python train.py --num_hidden_layers=16 --hidden_size=224 --num_attention_heads=4 --num_key_value_heads=1 --head_dim=64 --intermediate_size=448 --vocab_size=8192 --hidden_act="swiglu" --norm="rmsnorm" --norm_place="pre" --norm_eps=1e-05 --positions="learned" --qk_norm=false --attn_scale=0.125 --bias="none" --tie_word_embeddings=false --parallel_block=false --extras=["capped logits"] --init="uniform" --init_std_qkv=0.0277 --init_std_o=0.0 --init_std_up=0.0277 --init_std_down=0.0 --optimizer="muon_variant" --learning_rate=0.00957 --lr_mult_qkv=0.5 --lr_mult_down=2.0 --beta1=0.93 --lr_head=0.00597 --max_grad_norm=2.0 --warmup_steps=200 --schedule="wsd" --decay_fraction=0.386 --decay_shape="exp" --final_lr_fraction=0.05 --batch_tokens=[32768, 65536] --max_seq_len=512 --doc_mask=false --train_tokens=241900000 --max_steps=5113 --dataset="wikipedia_en"
MLP neurons of a small language model. Each row is named by its layer, matrix (down: output weights) and neuron, and shows model dimensions 16-207. Each number is 128 + 32 x the weight over its row's rms, rounded and kept within 0 to 255. Numbers have three digits each. A neuron's up and down rows have the sign that makes its largest values positive.
Before each neuron's rows, "fires before" lists the tokens most often just after its 100 highest values on Wikipedia text that the model never trained on. A number after a token or word is its count.

fires before: " |" 97
L13.down345:096095197126087090083092114053090157122096129130134124160122091149190136117159092121121111128176103073063122161113119110113074133162104089088150141085152131109091068126102092105149136129185157150151134136140105103117147178115109121132126155229150151106131108169093130152108119161138146144126141112080104129210093121139134130000126094138147127150116131090100148119125136121151048132156083150184093108128136202060098095118170108115064100093127099098154109139129198108094057126176138161097118125146117172160156184146168161095121146146138119173104111110124127105112151126169107094

fires before: "\n" 38, "S" 4, "P" 4, " District" 4, "D" 4
L2.down258:098124179180148121159134079152153169126208101120152141112084166172145069127134103146178146191099167112152125172156142116115159103109188107154131154105157166090105117089109142167149093186094110124191159132122101074183096148074124108098153197138138081096073100098183133092141129085110163102132146133109108141083120145176162168109161110108193105111133130065099127128156135128128169179099097111158168126121099092152159115166139162089065080123093097127090092171166118132120078204093169097166149130121152132184158109156073070122165122209105144102125103123128068138112155123119130142

fires before: " as" 36, " name" 5, " time" 5, " day" 5
L2.down104:086096138170086093107136143169168117079102092162132095162124141125099082093108102162083142159097142115109106134054111161116086134125170178054149124127095058175122142106130085100117158161159119198110152096168120146072144138104198099203111196142132148074147109108123150072157107133092152085110137090110168138150103148139154149162109153088056128152071140113178166198126151114184152085165168136189053108164156120168156111152116102131112125114121037114113082100118148156084097082133150115157108118175111126139101146144123090130122144102081152112158147124121137082074114102073138191

fires before: "\n" 46, " Goals" 6
L10.down80:144153133155138159108104127129124141067081177161133130167143188135119154201140131142079074149142119100100085154189118143158142142199124157185140061077159150180143075071140156166135173121151126158111109075151136139149104146092120147141130106117153056176163171153129158153118069129164100111088077115104122127109103139093127125124169106151152082096153132131120117094074088087134136090168154169123106116147123121117180155207149153203157106108097116098147172183115153125103132125168117130091155096099169125148122093086150104161180133124155136175111141135079143101117090123191104118

fires before: " that" 39, " the" 13, "," 5, ":" 4
L12.down245:138129077155102118187149108110081113118082090142094186131126133191118103077136075140150117100143101136147118183138131123079167129093103080117124153152070152143119135060132114129066138124159158131147161119146108071118097099144124168118099135126147103151094151162145131170122105117145182087152129109131101105132166135129140158024132123180080075153154065139115148104148140049159166083124118121128118084143149158143129128161171084195124126083115120126109114164081115161147123135167154090123075094107174169086086165144124134089150130075092124116108097132098117147183141061017156165

fires before: "-" 85, "\n" 10
L12.down7:105153106127126130179152166131152135112178172173101157050049119165114135120168114132156100104113095170140165133102109142168121105171134141125122097128110075141090180124145122140165155127043113101082146106135132155097133088127085149148184177115143108126138115150077099140164099068104187169143158101133104068129112183135150131086128077089130148129136156129131130105075134082160183080156104142215107128112133208065173170162077135106179123114105095151125169125111099116141152133127100129131095193168108104174165072082103085105133095131135122180112179190087087128094156110167125141

fires before: " |" 37, "," 7, "–" 6, " days" 5, "ili" 4
L7.down67:185153218188149158131147098115157088121114133144090195109183159105139099124084084129098110118142143135118179136109123104112099160126087078098182146133149179109145164186137129154101158134066153144153114158091118117104138179223144083093135074137128234112111129089122094090096112123141154115112126129147148177074166157144099130202140159097121122120096127077159096102150133114109146105117171125097108129169100135161087131107104081109167133137082112101080094184097157149141144216147168172086166110107179165108165157087072113126112093132125131119138132110110126152113101096085177137

fires before: " |" 51, "." 7, ";" 4
L9.down406:115084120107108156133100111107142165116103140100127127108116110143089150187081145154101148124158146196117074169110112096125063183122106066097146085162122146112143145081142087073155107099126141170101154091092130146145116118149129176078144102080140092133102154150112100104185120128065145118151055149139112061163111118111126168137134156124086134104167111119081136104124126161109175144148158187116180070124143091222125159100143157094225107136130126111114083105106158080118189199111148130143139087148120125129125111081113111174123164135153140106131148150121117059114160084060168137

fires before: ":" 33, " as" 14, " a" 10
L13.down68:166118103159195124096139149128153126107122147096136140155132143120049037122088113125151171152182076097085132140134109158102110155209151109182126208151120103136154178137166130169139105109131159119123201129183109129078124117096179116133126119082156117127162085166193115082148060048131170120175108186107169107103134124111159136158118094130128151156133147085119103110095146060115157097128150100126146088120108080164124154181124120118148085100122140159052122160155131054103154087100121157078118170097114166119091104147151143147145167164089127128124092155113158189121090166164149058

fires before: "." 41, "uk" 5, "org" 4, "g" 4
L10.down367:127145132107109071083109116149156065114093123098072133149155182158119109132098080135160124105065119141161069149110124136110063138162107222161136066155127098131087160126124132125100171184059114066130129086159117090117153162142088180132174081139089142163157114155134149120089143096165105170089127176139189186103094207121088141087168143116115077152148153168104140156115180085108117155126191136191088147109088113107126185109123138109142092147169112111150126124127153068150147155122072134144138128154146100158145147135146109148129114148176146103114149182124134079163142144090140134